From a checkpoint of a small transformer trained on Wikipedia: normalized queries and keys, 1378M tokens.
MLP neurons of a small language model. Each row is named by its layer, matrix (gate and up: input weights; down: output weights) and neuron, and shows model dimensions 160-223. Each number is 128 + 24 x the weight over its row's rms, rounded and kept within 0 to 255. A neuron's up and down rows have the sign that makes its largest values positive.
After each neuron's rows, "fires in" lists the words (lower case) most often at its 100 highest values on Wikipedia text that the model never trained on.

L4.gate966 [102 110 115 144 133  85 159 131 108 122 181 120  99 122 113 135 171 146  81 112 117 154 157 142 114 129 102 138 141 133 129 138 139 151 168 157  97 133 117 108 142  68 125 139  98 111 146 109 142 116 136 117 101 123 136 154 114 141 158 127 130 146 119 141]
L4.up966 [ 84 124 114 113 145 128 136 148 168 112 114  99  94  96 112 109 163 157 103 192 151 165 130 147  69  73 132 119 132 133 124 124 151 107 115 111 164  94 121 102 125 150 156 116 107 135 137 115 137 133 182  97 104 119 126 140  92 140 159 105 109 109 141 151]
L4.down966 [138  96 166  50 109 136  82 112 127 154 165  83 133 142 124 100  81 159 129 142 140 168 134 118 152 158 139 161 139 185 156 140 140 131 175  99 172 123 133  92 101 110 162 139  95 100 115  99 150 107 133 124 114 127  98 127 120  92 119 153 126 127 139 155]
fires in: "as", "february", "until", "november", "april", "may"

L6.gate1345 [140 130 171  99 132 131 140 134 167 124 166 102 110 101 127 114 153 113 126 102 125 162 164 110 106 176 138 107 133 130 123 148 111 138 136 147 180  84 117  85 117 104 160 127 148 109 151 122 146 175 163 134  81 109 126 131 133 119 114  95 125  87 125 150]
L6.up1345 [124 153 141 118 118 174 115 121 136 105 103 118 103  84 115 101 135 159 119 100 128 109  93 162  94 113  96 129 124 105 111 111 149  90 105 143 168 122 156 107 148 105 149 132 137  87 160 136 137 109 120 148 107 227 139 163 135 111 107 158  99 136 113 170]
L6.down1345 [ 88 152 118 138  71 111 125  84  99 137 115 116 158 115  90 139 166 110  95 157 137 162 120 177 102  95 111 134 136 104 137 137 108 137  90 121 170 126 124 149  98 127 118 129 158 104 144 168 100 142 117 151 154 100 139 130 147 138  90 134 134 121 121 101]
fires in: "that", "under", "he", "they"

L6.gate2144 [ 78 116 132 110 131 143 119 133 134  87 132 133 111 143 126 114 122 141 156 129 118 150 112 138 107  90 140 125 130 126 139 150 139 119 151 107 153 177 140 143  78 122  72 152 102 108 149 144 164 128 112 105 106 122 156 103 123 100 161 137 134 155 109 104]
L6.up2144 [ 93 169 145 117 117 133  95 124 112 108 110  88 115 119 115 164 138 148  77 126 128 119 139 153 122 138 185 133 119 118 100 112 111  79 128 153  92 127 112 109 140 163 104 119 101 164 140 132 120 147 152 123 157  80 123 133 151  81  86 150 135 129 112 130]
L6.down2144 [126  86  86 168 145 142 137 135 121 148 127 115  99 147 132 127 147 145 161 104 105 131 119 100 103 116 145 122 143 142 143 154 153 141 127 106 108 132 163  99 179  82  94 124 149 115 111 120 149 103 101 149 144 126 138 174 118 155 114 125  98 110 118  84]
fires in: "as", "called", "into", "renamed", "become"

L4.gate2069 [128 110 172 102 128 129 114 120 134 113 120 183 120 120 158 107 108 119 158 113 155 130 166 122 107 110 117 159 148 139 130 129 110 131 173 165 153 105 164 115 141  95 154  79 185  92 167 116 141 148 129 198  78 141 152 153 109 178 114 146 117 120 116 151]
L4.up2069 [103 123 111 118 168 119  96 100 146  80 120 150 131 153 149 108  93 125 135 118 122 150 130 170  79 132 122 153 161 130 107  96 142 158 151 145  87 133 126 119 148 149 136 102 129 113  91 163 149 119  99 118 111 132 133 147 113 136 170  98 127 122 131  99]
L4.down2069 [ 74 146 147 115  68 139 137  82 180 148 144 126 147 133 140 141 136 130  85  97  99 167 159 121 176 179 158 119 168  93 125 138 105 105  98 127 118  78 161 140 133 123  78 133 128 111 150 162 120  84  93 154 109 154 163 151 119 133 132 149 158  84 158 137]
fires in: "from", "served"

L6.gate377 [185 104 185 105 102 106 157 123 114 171 130 139 125 139  99  67 165 156 118  81  82 137 164 107 109 151 120 132 119 137 100 120 132 178 138 140 126 113 145 111 120 157 151  83 163 123 137 139 166 136 164 141 172 122 160 190 137 127 131 106 154 118  95 144]
L6.up377 [128 113 144 147 119  90 120 137 130 145 138 155 121 134 125 106 125 163 124 126 114 126 126 139 109 152 144 101 113 110 100  89 134 127 142 121 156 162 153 114 145 146 154 121 125 114 132 139 157 141 116 156 167 119 133 162 112 103 143 109 122 160 135 134]
L6.down377 [123 102 162 141 129 151  73 120 105 110 127 129 101 114 123 103 133  82 164 148 119 115 139 142 115 130  81 111 125 100 136 132 135 163  98 104 126 129  89 140 156 109  95 116 124 128 168 155 147 127 157 121 139 137 138 113 129 145 149 117 133  61 170 129]
fires in: "of", "act", "agreement"

L6.gate1951 [152 121 109 105 128 118 119 110  97 130 130 121 132 120 168 141  99 163 125  85 119 144 114 145 128 128 137  86 212 152 143 151 126 122 119 115  99 139 141 188  91 119 114 128 143 124 125  84 141 161 157 155 106 161 145 168 156 116 142 151 131 120 101 159]
L6.up1951 [114  99 112 123 147 104 140 126 187 143 118  99 175 127 134 131  93 144 139 129 140 116 145  92 101 187 114 117 122 115 168 149 123  99 156  81 111 151 111 176 152 139 156 122  99  78 105 123 136 131 121 129 172 134 132 116 116 152 111 144 115 134  67 106]
L6.down1951 [134 141 153 121 164 154 144 112 127  87  99 117 152 164 187 161 161 161 114  88 123 128 189 118 101 141 210 120 118 135 131 143 174 130 119 135 137 138  84 129 100 115 123 127 147 129 169 191 119 115 120 164 130 127 161 134 131 145 133 132 134 149  99  60]
fires in: "and", "was", "club", "or", "it"

L4.gate1246 [138 118 156 144 143  95 120 123 116 108 130 106 149 110 106  91 139 129 182 105 161 112 144  62 171 108  83 142 101 119 160 125 131 142 123 108  83 122 102 108  89 103  94 131 135 118 105 116 122 170 168 107 171  98 144 160 131 136 118 172 121 129 110 137]
L4.up1246 [102 134 161 120  76 158 122 131 143 165  96 104 156 168 123 145 124  82 139  98 151 123 158 142 112 116 123 118 169 164 116 114 139 129 143 137  93 115  92 144 126 156 107 131 119 142 116 103 111 120  91 100 127 104  96 128  97 103 141 161 102 149 140 119]
L4.down1246 [ 96  85 137 102 117 127 124 145 162 139 100 126 116  85 153 115 137 162 139 113 151 111  79 123 137 123 116 136 141 112 153 151 144 144 147 136 104 133 136 154 167 117 130 111 126 138  91 107  97 157 117  80 162  76  56  88 150  97  94 141 162 159 144  94]
fires in: "are", "were", "other"

L6.gate654 [149 120 203 123 158 144 176  64 154 154 118 111 120  95 135  99 127 146 136 160 118 136 145  99 134 117 147 132 115 131 109 168 158 172 154 114 149 135 122 130 151 120 117 131  94 157 146  98 127 137 148 160 127  81 171 127 117 120  77 121 154  77  81 126]
L6.up654 [149 127 109 133 147 128 122 147 121 109 169 119 113 119 108 109 150 154  82 115 141 179 124 127 124 154 146 162  93 132 136 161 125 126  91 149 138  89 149 165 112 158 114 145 148 121 151 156 147 143 109 108 107 129 133 118 131 117 138 116 178 130 133 117]
L6.down654 [116 138  90 164 144 127 102 135 143  96  95 139 150 121 116 141 172 151 100 111 140 115 143 139  95 172 149 109 140 129 142  76 109 121 108 158 164 128 152 122 109 128 109 166 183 148 146 129 139 133 120 154 166  84 125  81 144 133 152  90 168 127 139  91]
fires in: "december", "september", "march", "november", "october", "august"

L4.gate296 [ 97  83 149 131 159 117 113 144 111 121 153 119 108 154 162 112 146 160 140 106 140 116  94 126 133 117 118 152 128 129 109 151  67 128 128 121 128 141 123 119 117 103 142 126 129 151 123 111 133 147 109  98  95 154 146 140 130 113 125 129 174 101 127 135]
L4.up296 [ 94 120 142 156 128  84  88 139 137  98 155  64 138 157 142  96 117 132 161  95 112 130  83  99 124 160 141 105 156 101  97  88 107 114 160 125 132 109 115 102 127 123 103 139 170 113 138 169 168 121 109 141 131 152 117 142 122 123 151 124 114 140 158 120]
L4.down296 [ 98 142  96 112 112 131  68  87 153 121 132 100 144 134 163 129  87 165 134 125  99 117  58 108 157 127 152 142 109 125  82 134 148  94 151 136 121 116 146 108 127 134 124 131 112 120 133 141 143 135  70 100 106 156 122 119 129 137 135 119 119 174 157 151]
fires in: "in", "film", "series", "from", "game", "pre"

L6.gate1226 [108 122 125  68 102 117 107 155 109 155 110 129 124 116 128 132 148 128 152 175 147 103 111 157 112  86  88 171 157 119  93  92 139 136 162 117  98 118 106 143 140 134 125 140 112  89 139 128 104 142 166 123 177  94 151 176 141 107 116 161 119 150 119 135]
L6.up1226 [132 115 128 144 120 130 129  94  82 160 109  95 150 123 126 113 119 153  65 108  98 132 121 148 132 120 129 122 118 124 163 151 141 146 121 133 162 160 133 127 117 110  81 146 164 121 125 157 109 103 139 155 130 148 123 150 110  95 184 106 162 189 137 114]
L6.down1226 [128 125 184 152 111 103 136 115 123 153 114 125 140 132 114 198 119 157 140 159 149  99 123 165 117 128 114 118 122 153 129  55 129 178 124 139 103 146 148 152 124 110 132  97 102 142 128  95 116 121 146  90 135 107 147 125 126 112 154 152 142 136 127 114]
fires in: "two", "some", "of", "other", "most", "several"

L6.gate828 [117 112 166  84 108  97 153 163 153 140 136 128 149 125 160 102 123 116 153 121 148 158 149 125 154 110 187 124 158 135 109 130 141 134 138  96 146 140 130 121  96 146 154 115 102 158 111 146 126 155 163 122 116 152 172 183 129 100 125 105 159  87 139 135]
L6.up828 [124 135 143 160 143 131 142 108  97 153 162 145 129  90 119 111 126 139 119 101 158 124 159 127 213 163 117 109 127 105 123  87 118 169  71 151 123 125 107 101 166 131 115 145 118 130 136 149 117 137  68 139  84 192 115 131  97 111 115 142 121 124 166 135]
L6.down828 [120 149 141 131  94 108 161 109 107  98 141 131 105 112 130 164 157  85 151 149 163 126 177 116 148 118 158  90 119 120 119 110 121 134 138 130  98 152 121 101 125 116 119 131  82 132 104 120 152 114 155 138 152 124 159  93 136 166 146  97 144 133 118 145]
fires in: "to", "by", "of", "can", "ve", "could"

L6.gate57 [136  89 147 126 140 107 135 155 169 113 118 154 132 166 120 128 119 123 164 105 127 140 105  94 139 180 115  79 163 118 160  93 114  96 159 179 140 121 118 127  91 111 118  92 115 152 140 143 117 122 123 142 123 130 145 129  99 130 108 155 139 153  82 140]
L6.up57 [102 160 124 109 123 120 157 133 101  85 123  95  87 109  64 148 150 102  93 109 140  96 162 140 140 122 117 135 172 128  96 133 158 113 141 167 120 154 137 129 108 134 100 112 152 137 135 122 131 146 162 101 124  79 117 129  90  79 135  92 138  91 141 120]
L6.down57 [109 158 158 130 148 115 127  99 107 139 140  90 120 138 127 132 160 156 148 124 115  98 115 135 107 114  88 115 122 135 109 147 113 151 144 129 119 104 166 140 150 129 124  98 127 148 167 149  93 148  90 158 156  97 129  86 160 126  98 144 158 133 105 139]
fires in: "was", "to", "become", "could", "as"

L6.gate2270 [122 112 148 123 112  95 158 164 122 114 142 135 121 122 136 106 175 129 149  95 163 150 180 101  81 136 136 112 122 145 115 143 102 156 117 117 130 110 102 112 163 125 123 130 102 116 104 150 124 153 160 176 133  80 143 122 120 157 103  98 157 126  91  98]
L6.up2270 [109 119 138 140 143  89 168 114 130  92 138 108  98 132  92  80 147 141 135 111 161 130  92 140 132 141  95 103 147 132 120 139 101 133 131 120 141 113 157  90 130 108 108 154 109 164 115 154  72 165 121 197 103 121 136 132 110 149 137 150 145 148 139 110]
L6.down2270 [ 88 119 171 125 132 146  76  97 132 128  97 113 141 136 152  87 153 161 128 127 131 149 115 114 147 108  98 145 150  92 142 158 133 137 120 105 139 115 131 108 122 167 122 111 144 139  85 111  94 118 149 128 140 101  75  90 153  91 171 141 122 181 142 130]
fires in: "the", "its", "s", "his", "their"

L6.gate1378 [137 100 158 135 131  91 101 140 145  70 136  99 119 136 148  99 154 132 159 112  97 133 119 143 112 153 153 164 142  66 138  90 104 159 146 104 177 111 109 130 146 140 117 100 144 139 113 172 198  91  93 100 140 160 158 153 123  88 119 171 180 127 152 146]
L6.up1378 [131 150 186 144 130 114 112 125 150 143 151 169  76 131 113 135 117 165 144 174 118 135 119 121 130 149 120 170  87 126 131 121  80 126 119 115 104 132 147 130 120 146  81 112  65 149 123 132 109 156 129 133 137 145  98 131 129  98 129 105 146 106 147 129]
L6.down1378 [102 155 106  79 122 152 177 117 111 172  94 161 129 119 134 115 119  99 117 132 130 135 157  97 147 129  99 121 167 150 120 123 160  62 127 142 154  72 152 125 138 111 113 121 125 106 133 110  95 140 104 147 128 186 132 161 117 115 118 150 133 102 160 157]
fires in: "august", "man", "february", "july", "march", "november"

L6.gate148 [154 154 133 122 132 124 128 112 122 129 116 148 126 129 173 115 119 127 177 130 163 171 129 137 110 130 158 163 125 162 153 177  91 144 130 129 162 152 121 121 119 126 141 153 160 148 127 140 165 111 136 148  96  81 152 133 114 147 133 119 167 137 120 122]
L6.up148 [155 146 130 124 120 144 129 101 160 168 144 115 149 106 146 106 171 136 122 110 156 109 113 143 144 134 155  98 113 134 151 161  90 111 115 144 114 133 142  72 161 163 128 126  93 165 123 100 104 121 131 142 175  78 140 103 154 120 170 117 133 142  95 139]
L6.down148 [124 172 147 133 118 150 156 129 115 135 106 150 117 185 163 114 129 116 162 156 127 160 158 104 123 149 144 134 125 143 123 124 161 143 127  79 112  95 127 163 109 114 106 215 159 107 138 114 185 119 142 134 134 154 130 118 119 122 146 139  89 135 153 137]
fires in: "not", "but", "no"

L6.gate72 [116 106 107 110 127 112 120 116  91 147 113 117 148 134 141 175 139 152 114 141 212 130 153 124 165 102 141 151 149 174 105 111 118 182  98 146  87 140 105 139 143 168 108 149 145 143 134 122 114 137 160  77 100  88 152 148 143 118 105 130 131 149  92 200]
L6.up72 [191 118  88 148 119 156  76 123 123 136 126  97 138 119 171 128 112  97 103 120 149 112 106 107 151 114 122 128 188 133 113 138 149 174 125 134 132  93 102 126 117 132  74 136 157 149 155 154 141 121 163 127 134 118  85 107 160 173  92 110 112 110 100 124]
L6.down72 [147 128 138 117 165 138 125 107  91 115 125  75 144 136 133 127 120 108 157 140 131 100 147 159 163 155 132 135 151 144 131 123 118 162 113 142 153 116 124 136 116 145 148 118 112 134 160 141 153 142 150  84 136  43 134 133 108  81 143 142 122 158 109 107]
fires in: "many", "several", "numerous", "various", "other", "any"

L6.gate1631 [ 96 130 120 101 138 115 132 138  99 119 114  90 125 149 180 139 152 115 124 143 158 167 101  90 160 120 146 163 145 117 160 146 113  93 145 128 135 106 148 110  95 108 145 104 165 132 137 113 158 146 153 103 161 123 134 172 111  75 127 107 149 131 115 127]
L6.up1631 [ 59 118 143 175  96 124 108 122 166 139 170 130 122 138 115 137 122 133 116 155 169 150 100 135 125 119 124 112  78 130 111 174 146 158 142 131 117 102 155 103 106 107  63 133 122 125 147  82 116 142 150 133 137 132 135 133 138  94 145 159 106 154 105 121]
L6.down1631 [129 137 144 136 145 158 123  92 118 164 120 144 124 156 127 158  88 135 130 147 111 133 179 113 103 126 121 123 146 134 121 117 135 111 130 105 131 128 171 138 123 111 114 129 120 161 127 102  93 135 141 116 150 173 118 115 139 114 119 108  97 162 147 122]
fires in: "has", "no", "were", "not", "or", "was"

L4.gate1512 [106 131 149 128 164 120 155 126 126  93 140 129  88 145 110 173 150 133 140 101 167 162 118 131 107 122 167 145 151 123 149 152 100 117 178 138 128 140 142 150 112 132 107 160 145 153  94 104 119 163 161  94 132  98 151 151  81 139 128 116 147 104 125 154]
L4.up1512 [166 106 181 132 153 143 128 130 128 103 136 123 140 137 109 106 149 176 137 125 142 133 133  91 166 110 135  89 114 162 147 140 123 122 109 111 113 146 140 123 156 168 129 146 113 163  97 110 156 154 194  91  91  97 107 116 101 130 151 119 130 121 123 126]
L4.down1512 [116 142 137 107 153  97  92 128 158  96 115 119 158 152 129 114 140 137 119 168  80 150 159 149 117 110 103 112 142 121 104 142  89 121 142  84 163 141 131  79 144 175 110 148  85 114 145 111 170 121 151 149 143 139  97 106  90 108 118 148 116 135 144 154]
fires in: "the", "s", "of"

L6.gate1635 [115 113 142 151 143 121 117 111 115 112 160 104 120 121 140 127 131 119 132 107 168 143 134 163  97 171 156 135 130 154 149 181 113 146  96 169 106 165 118 157 105 103 112 143 146 127 121 103  92 125 130 140 121 133 145 117 113 128 153 164 139 160 133 134]
L6.up1635 [141 131  86 132 138 133 111 134 124 112 127 138  80 134 152 147 124 158 141 150 124 103 122 116 162  98  89  69 115 138 140  75 127 111 143 126 123 147 151  56 141 158 127 117 124 121 112 141 146 113 124  62  98 150 138 143 100 150 160 140  98 175 126 100]
L6.down1635 [107 127 127 137 143 134 125 143 179 133 108 104 105 145 121 114 151 104 127 106 117 125 173 100 110 101 140 126 135 154 156 163 129 110 116 126 133 136 147 109 129 121  78 188 132  92 113 147 162  64 154 164 132 133 126 155  96 119 145 156 119 119 167  94]
fires in: "5", "4", "6", "2", "1", "7"

L6.gate49 [126 105 136 128 147 121 163 149 121 143 116 110 136 148 158 134 164 167 143 130 164 175 117 126 102 121 169 122 133 119 125 153 122 146 102 108 168 153 121 110 136  76 110 120 163 144 147  88 145 121 154 143  99 121 141 123 103 126 133 133 135 121 162 144]
L6.up49 [100 138 101 101 136 116 146 129 127 167 131 148 126 126 116  72  88 139 158 141  89  86 179 125 154 107 115  95 156 123 113 104 145 150 127 147 106 126 159  97 133 146 169 109 150 103 127 102 137 150 175  78 128 114 128 127  88 167  81 145 127  97 134 128]
L6.down49 [152 116 111 175  94 104  93 149 155 141 125 167 139 105 117 134 159 140 130 161 130 127 146 118  78  85 141  78 144 139 118  89 129 181 133 126 138 116 109 120 102 154  77 104 151 108 126 105 163  93  95 161  58 156 126 112 120 109 129 149 105 113 140 168]
fires in: "of", "in", "the", "every", "all", "place"

L6.gate251 [112 126 109 144 168 117 149 147 140 112 127 135 129 148 127 167 117 181 114  81 148 165 174 103  92 155  91 125  84 123 156 105 104 123 136  97 102 152  69 125 136 134 125 152 128 108 110  98 120 138 157 175 147  96 158 145 111 110 129 133 140 125 169 141]
L6.up251 [109 150 127 129 167 148 144 123 128 135 152 142 141 169 123 148 115 173 105 103 131 145 125 149  85 139 112  96 122 159 212 109 104  89 170 141 137 155  91 168 149 117 119 157 130 118 128 114 132 142 130 156 117 136 152  85 148 129 128 145  71 141 118 166]
L6.down251 [118 121 192 128 121 114  98  76 113 134 130 114 144 128 119 107 108  98  97 119  87  86 106 145  97 144 146  79 150 131 132 149 157 132  93 100 147 109 121 195 135 160 151 134  98  84 132 159 102 105  73  96 149 145 132  77 168 124 161 137 105 119 105 167]
fires in: "the", "only", "1grp", "his", "a"

L6.gate200 [114 112 117 118  95  96 118 114  93 142 150 108 110 116 142  94 131  96 139 125 149 125 163  89 127 118 132 140 131 121  95 115 129 130 139 131 137 166 145 146 103 137 149 137 143 102 119 167 142 118 132 180  83 138 172 108 110 134 138 124 156 104 138 111]
L6.up200 [100  94 135 120 154 106  93  91 129  96 136 160 139  82 132 126 133 110  71 122 151 154 111  93 127 107 120  89 109 130 126 105 113 172 145 112 122 137 131 127 108 114 107 114 120 145 128 158  90 128 126 156 116  57 107 158 152 146 152  96 121 130 120 144]
L6.down200 [138 101 181 134 139 105 126 125 138 127 113  89 138  96 114 114  90  94 103 121 119 163 171 109 109 151 107 109  84 164 144 117  80 147 139 120 146 102 173 119 132 105 120 153 149  98 152 151 114 149 153 134 149 124 105  99  86 114 157 138 177 133 138 125]
fires in: "from", "between", "since"

L4.gate1848 [ 99  89 118 129 120 134 132  77 149 127 105  86 113 144  87 110 102 153  85 183  95 125 120 125 125 133 142 139 163 130 189 124 118 133 134 118 138  79 135 167 105 119 115  95 110 119 153 134 138 122  96 155 139 151 123 160 126 151 122 136 134 107 131 136]
L4.up1848 [121 132 119 131 139 115 154 107 178  91  94 109 107 101  99 114 161 188 130 158 113 174 171 121 111  51 155  89 139 101 192 160 131 146 106 151 108 119 120 153 131 138 148 128 101 132 147 125  63 150 122 125 130 115 134 122 130 135  99 141 138 134 118 128]
L4.down1848 [105 156 160 125 132 143 140  93 117 117 154 151 123 121 110 116 142 132 120 100 143  97 115 110 146 148 116 102 104 135  77 121 109 109 139 154 132 143 157 106 162  92 117 125 152 146 147 148 194 129 143 132  65 125 120 151 148  85 163 133 105  98 144 102]
fires in: "october", "december", "july", "april", "november"

L6.gate722 [127 147 170 111 141 116 110 127 134 148 104 120 114  70 112 125 135  62 121 118 115  87 145 133 139 138 145 131 136 153  94 167 100 142 154 141 135 102 111 139 137 131 129 124 167 124 149 120 121 138 138 214 141  97 150 190 147 136 151 102 156 126  89 112]
L6.up722 [161 124 184 155 128 150 124 134 162 133 155 118 152 126 158 115 102  96 148  93 136 123 121 224 162 148 156 148  95 136 140 115 140 180 163  89 127 138 143  88 150 165 123 150 146 151 113  79 139 166 108 144 130 102 133 123 113 120 101 145 186 123 108 121]
L6.down722 [126 171 137 155 117  95 106  97  96 143 103 116 136 119 111 138 125  98 168 103 110 129 121 130  82 124 177  87  90 162 134 149  86 139 139 111 134 163 126 147 117 156 130 113 122 117 102 132 162 141 146  88 121 125 108 140 100  94 114 104 149  69 158 116]
fires in: "to", "from", "of", "ended", "ceased", "off"

L6.gate1675 [103 122 126 145 182 122 114 159 112 115  85 119 138 151 110 114 152 185 134 119 148 149 131 139  91 144 148 125 136 116 111 100 155 163 147 140 120 109 117 136 114 118  57 149 162 104 162 131 143 127 125 124 119 144 126 154 112 155 132 136 125  79  84 143]
L6.up1675 [139 130 125 146  92 127 109 106 114 122  81 132 106 140  90 109 149  97 139 139  96  98 130 157  94  77 104 116 134  87 133 123 115 117 169 112 148 128  64 170 151 106 176 124  99 112 141 126 126 158  95 119 154 137 127 144 120 107 134 134 117 132 126 105]
L6.down1675 [112 141 148 144 109 137 120 111 145 119 136  38 128 159  94 126 157 121  97 125 119 102 132 144 118 138 121 130 125  88 150 104 124 136 119 103 132 121 137 146 132 136 132 138 116 135 109  87 109 126 136 130 118 124 138 117 123 109 114 150  92 144 132 133]
fires in: "in", "under", "on", "as", "too", "become"

L4.gate1511 [164 110 119 118 143 142 131 151 128 128 145 125 112 128 169 147 118 146 120 140 122 144 138 152 104 123 131 126 126 156 135 144  94 140 147 131 137 143 109  85 147 149 123 139  93 111 187 152 132 130 129 116 149 136 141 153 152 136 141 123 138 122  94 137]
L4.up1511 [163 151  92 159 163 141 137 120 170 145 120 139  89  92 179 124 103 149 102 148 118 128 141 106  87 135 148 129 163 132 120 171  98 158 140  98 155 140 149  96 115  89 100 120  96 136 146  96 111 150  72 139 146 137 101 176 170 112  80 165 122 140 152 157]
L4.down1511 [132 139 123 126 122 110 161 133 144  88 171 145 112  95 126 133 104 138 130 144 177 152 150 124 141 128 124 121 119 155 141 157 134 161 137 123 174 110 108 139 137 100 136  82 164 130 158 116  92 118 116 110 132 156 131 115 135 125 138 106 156 150 146  98]
fires in: "november", "june", "october", "february", "july", "january"

L4.gate636 [ 90  81 109 116 140 110 181 140 152 125 125 106 142 119 136 140 140 141 130 141 156 110 133 153  75 138 136 139 132 126 115 119 143 148 146 127 124 133  73 139 118  93 138 174 145 159 110 118 122 150 149 104 113 138 144 142 106 155  83 147 123 111 122 158]
L4.up636 [108 140 147 119 106 145  73 121 145 186 140 124  89 110 145 115 105 191 115  86 120 111 118 136 114 109 147 131 133 109 115 158 123 143 177 111 159  88 141  85 123 108 127  87 147 153 184 161  94  92 114  83 133 134 127 137 131 105 106 129 111  85 129 122]
L4.down636 [116 120  95 117 105 135 135 132 169 144 118 112 128 143  89  67 123 117  94 132 127 106 140 187 153 102 119 154  66 141  98 129 120 134 162 113 161  73 134 130 115 108 120 122 139 121 139 131  92 135 127 147 133 133 173 164 130 118 122 141 107 133 161  98]
fires in: "united", "under", "major"

L6.gate718 [148 141 182 117 141 146 124 138 155  90 132 133 136 107 162 147 132 115 189 108 130 125 116 119 130 168 119 172 152 121 130  82 137 144 106 148 114 157 104 135  56 159 143 105  83 136  78  85 141 142 143 161 140 116 123 134 102 107 121 130 140 110 138 124]
L6.up718 [145 147 131 129 170 145  70 161  96  97 166 120 106 146 175 142 130  82  85 143 146 150 142 131 155 125 117 132  98 110  81 107 142 148 136 163 104 181 117 127 108 143  90 145 141 138 122 165 120 156 111 123 138 142 139 106 178 111 150 123 139 171 124  87]
L6.down718 [114 165 155 138 123 110 105 149 141 133 135 123 122 116 160 144 156 116  94 124 147 121 126 150  87 140 115 150 150 129 140 112 133 134 134 121 106  99 122 145 114 107 107 131 131 116 128 127 149 135  72 140 128  92  89 155 127 144 113 129 121  92 145 133]
fires in: "are", "were", "condemned", "among"

L4.gate725 [131 120 130  91 149 165 108 140 154  72 136  75 163 131 110 107 124 154 123 147 142 134 137 134 131 143 133 144 110 154 137 136 109 119  84 112  71 169 124 134 129 136 124 139 146 143 111 117 112 195 187  89 105 109 163 125 102 165 151 153 146  91 113 120]
L4.up725 [132 126 134 130 130  53 160 120 128  89 144 118 148 103 173 141 133 136 123 161 129 115 139 138 103 129 133 163 115 124 148 129 138 156 160 124 170 133 122 102 130  95 114 137  83 155 117 152 107 145 117 140 167  85 109 116 106 122 121 149 143 117 124 141]
L4.down725 [134 109 141 148 123 139  98 122 124 150 157  88 161 157 104 168 151 118 130 134 104  97 110 110  98  92 146  74 110 147 139 127 130  71 152 142 161 111 128 139 117 138  89 129 126 114 160 104 118 114 139  93 149 134 129 140 119 163 155 143 126 141 113 135]
fires in: "9", "8", "7", "6", "the", "11"

L6.gate1030 [144 108  91  78 158 116 123  73 103 176  79 125  98 154 150 192 118  93  80  95 161 134 109 135  71 101 162 174 127 106 123 132  70 148 148 120 106 127 146 126 144 135  69 124 144 179 141 103 143 121 124 160 133 166 134 174 100  83 132 169 161 123 121 136]
L6.up1030 [100 114 131 106 108 119 155 101 194  90 141 144 151 132 166 152  87 100 102 110 142 141 152 128 119 131  93  66 150 137 154 129 118  99  75 146  97 148 105 136 141 144 120 156 163 120 182 114 149 136 151 154  97 158 103 106 173 114 123 101 128 131  97 101]
L6.down1030 [132 130 115 145 126  94 156 127 154 120 185 120 117 105 139  98 105  98 155  89 139 136 105  88 133 150 125 121 128 123 139 106 125 133 143 143 148 149 134 103 110 122 132 152 152 138 130 150 122 133  87 127 155 120 126 142 148 136 139 122 132 122 153 108]
fires in: "and", "or"

L6.gate2272 [143 140 122 135 107 115 117 165 137 192 127 120  87 133 134 131 144 120 133  83 162 198 172 125 110 106 124 174 108 149 108  82 129 125 137 153  85 134  47 140 118 104 111 167 137 113 105 158 172 120 132 137 101 142 138 147 118 123 131 103 119 119  94 109]
L6.up2272 [163 134 144 106 147  95 109 150 148 120 118 152  99 139 146 157 110  73 127 122 107  82 139 165 161 180  79 123 119 106 165  98  75 110 158 101 128 139 156 103 149 126 139 102  88 112 154 115 112 136 147 133 153 120 124 111 119 119 149 159 122 113 142 169]
L6.down2272 [136 156 140 153 153 135  93 161  93 174 140 126 100  90 128 129 112 118  52 139 124 127 166 137 151 164 124 117 155 142 147 119 104  78 143 111 165 146 117 105 125 121 118 151 127  76 124 147 116 117 105 180 121 153  74 108 111 129 144 108 106  65 151 124]
fires in: "during", "time", "of", "days", "after"

L4.gate666 [116 136 126 117 191 115 154  92 111  98 101 113 130 118 120 132 125 111 140 147 160 124 156  68 132  83 140 149 128 133 146 146  79 126 145 140 113  96 122  87 135 148 120 121 175 117 124 105  86 103  92 129 128 136 163 143  89  95 158 152 158 130  96 116]
L4.up666 [175 109  97 119 149 158 107 131 170 103 154 111 138 124 105  65  89 142 117 126 137  88 138 139 130 128 133 134 111 124 119 158 115 110 131 170 134 120 129 137 103 127 143 167 122 135 169 138  97 132 126  99 146 136 126 128 108 124  98 124 129 141 161 156]
L4.down666 [130 184 120 137 156 112 147  77 105 110  80 108 134 163 122 126  99 190 134 122 143 109 126 105 141 146 106 129 123 119 133 110 107 129 150 110 138 111 121  99 126  65 152 143 170 119  91 156 166 108 114 130 141 144 100  99  98 115 126 121 133 123 154  91]
fires in: "july", "august", "december", "october", "march", "september"